python train.py --num_hidden_layers=15 --head_dim=128 --norm="rmsnorm" --norm_eps=1e-05 --tie_word_embeddings=true --optimizer="ademamix" --batch_tokens=65536 --doc_mask=false
MLP neurons of a small language model. Each row is named by its layer, matrix (up: input weights) and neuron, and shows model dimensions 0-127. Each number is 200 + 30 x the weight over its row's rms, rounded and kept within 0 to 999.
After each neuron's rows, "fires in" lists the words (lower case) most often at its 100 highest values on Wikipedia text that the model never trained on; "fires on" lists the tokens most often at its 100 highest values on Wikipedia text that the model never trained on.

L2.up160,159,198,210,253,215,201,191,242,232,195,217,201,176,249,246,178,164,236,159,208,220,274,157,256,238,181,217,210,170,231,225,197,256,183,216,181,216,130,193,196,234,198,197,186,230,263,203,177,208,246,236,203,210,269,196,153,135,196,219,204,206,246,238,226,210,173,180,186,257,200,187,199,252,203,201,256,162,164,195,219,145,211,221,230,228,154,199,224,186,214,185,196,197,164,220,224,195,141,226,200,189,180,214,197,241,201,208,212,231,145,199,227,216,231,202,225,201,225,218,179,194,189,232,216,226,184,206,176
fires in: "was", "being", "per", "after"
fires on: " was", " sub", " per", " being"

L2.up1745,220,228,185,181,240,166,208,220,182,201,179,237,222,184,244,220,165,221,203,176,219,146,214,222,187,178,275,228,170,239,177,182,148,174,163,258,193,183,223,216,168,188,216,245,194,178,201,209,225,203,199,243,154,187,189,155,135,216,233,259,284,184,224,193,212,217,225,236,231,175,229,157,179,186,145,246,188,212,211,172,162,212,193,183,239,237,212,219,181,170,240,145,167,222,176,190,171,165,236,244,194,146,228,226,204,207,219,189,213,122,229,217,148,205,220,206,206,255,201,164,215,224,207,211,243,217,206,180
fires in: "it", "new"
fires on: " it", " New", "ad", " N", " An"

L2.up988,225,236,213,210,212,185,230,153,190,226,174,241,149,179,198,185,166,178,158,253,206,209,188,195,218,154,174,194,187,150,204,192,199,174,263,194,195,187,162,134,162,224,170,210,195,198,218,227,196,256,194,257,188,191,216,257,213,176,223,191,224,192,224,171,186,200,189,187,186,196,216,222,205,190,230,223,167,179,227,255,226,151,205,200,210,260,206,206,182,253,201,169,156,213,188,227,203,186,184,216,214,186,212,212,111,188,196,171,259,159,217,164,178,182,227,223,197,152,149,169,166,199,182,249,198,191,185,200
fires in: "and", "rochdale"
fires on: " and", "ly", " Ro"

L2.up183,182,212,248,245,247,196,206,195,191,182,239,218,221,212,164,213,163,220,138,234,216,179,201,175,164,179,166,232,222,210,198,175,168,228,166,162,223,220,199,194,194,240,177,292,194,215,213,222,198,247,184,170,205,208,220,198,193,262,210,219,198,184,183,235,224,227,203,187,232,207,134,191,190,202,185,196,181,158,270,197,151,153,183,206,219,264,216,257,208,211,190,135,191,165,244,252,184,185,219,219,149,205,174,249,199,189,232,201,222,216,150,268,155,190,218,274,179,213,158,203,195,170,202,215,164,167,177,183
fires in: "to", "for", "our", "not", "so"
fires on: " to", " for", "t", "our", " not", " so"

L2.up1944,285,224,197,196,247,180,172,195,127,163,189,172,222,231,219,162,245,242,115,240,179,180,210,136,213,165,201,216,221,155,194,177,175,218,131,160,175,156,198,170,210,148,267,169,223,242,216,195,205,224,219,191,228,178,220,171,187,201,175,185,212,207,173,186,179,219,195,204,261,168,194,183,196,177,137,164,207,178,203,192,140,242,207,213,200,193,214,233,205,208,163,171,209,180,190,185,184,217,246,199,189,202,133,169,191,162,191,201,162,180,158,226,127,212,175,188,233,166,190,208,216,179,242,204,168,218,191,162
fires in: "an", "to", "there", "held", "for"
fires on: " an", " to", " there", " held", " for"

L2.up1848,213,219,170,260,236,227,245,208,221,235,215,190,176,204,212,151,177,159,171,207,220,181,187,143,151,207,223,180,226,235,247,181,192,208,230,218,201,159,201,197,168,201,181,250,170,232,163,196,211,182,201,197,188,241,245,180,165,153,193,147,195,194,153,259,220,180,216,178,192,248,226,210,186,233,177,164,187,180,211,222,226,234,188,207,216,241,216,191,145,184,186,194,191,200,245,208,193,167,223,159,233,197,187,193,190,127,165,205,170,144,219,166,179,214,196,212,241,205,172,206,234,170,235,218,232,204,222,211
fires in: "in", "as", "1981", "1983", "8700"
fires on: " in", " as", "ing", "1"

L2.up686,208,216,185,222,171,181,218,139,183,149,205,192,238,194,214,218,179,237,204,207,209,220,215,213,211,153,150,200,250,191,158,189,222,214,188,155,238,187,209,221,231,174,197,187,188,176,142,167,166,245,203,208,238,175,189,152,180,245,191,195,201,174,212,225,191,212,165,244,196,127,183,176,172,213,170,163,301,159,227,245,211,186,193,225,206,193,194,233,213,177,245,182,191,159,244,219,259,197,244,159,209,203,169,170,184,178,232,176,227,234,197,246,186,197,130,223,182,208,178,178,178,236,192,173,186,204,149,183
fires in: "a", "of", "about", "meaning"
fires on: " a", " of", " about", " mi", " meaning", "t"

L2.up493,223,197,204,218,192,166,221,203,195,194,246,170,206,173,189,170,185,247,176,216,166,194,164,160,199,213,255,131,156,191,231,180,165,222,228,222,248,245,209,172,176,230,168,221,219,246,182,191,163,168,273,178,246,212,168,232,226,199,194,216,172,255,244,183,191,247,198,146,191,175,207,171,208,196,179,181,201,177,184,192,190,207,210,212,245,156,201,179,214,171,178,246,205,232,212,186,227,188,230,186,179,189,252,183,241,187,240,172,161,148,176,178,137,196,193,192,226,232,230,221,132,204,202,236,249,202,205,252
fires in: "in", "and", "most", "more"
fires on: " in", " and", " most", " more"

L2.up1354,257,197,253,186,183,216,141,213,238,185,226,204,163,147,180,199,183,199,143,220,268,205,195,195,187,227,201,145,170,257,158,204,211,205,198,187,159,204,196,206,220,252,174,212,222,228,230,172,188,240,209,164,222,157,255,223,169,224,162,169,146,197,263,205,240,225,204,246,214,184,221,180,198,165,179,194,184,188,166,264,259,189,198,193,249,199,156,266,181,248,153,226,233,183,230,189,231,157,225,228,154,145,180,169,208,186,208,213,236,185,214,218,182,187,162,259,185,163,232,282,248,193,205,198,200,193,252,211
fires in: "of"
fires on: " of", " de"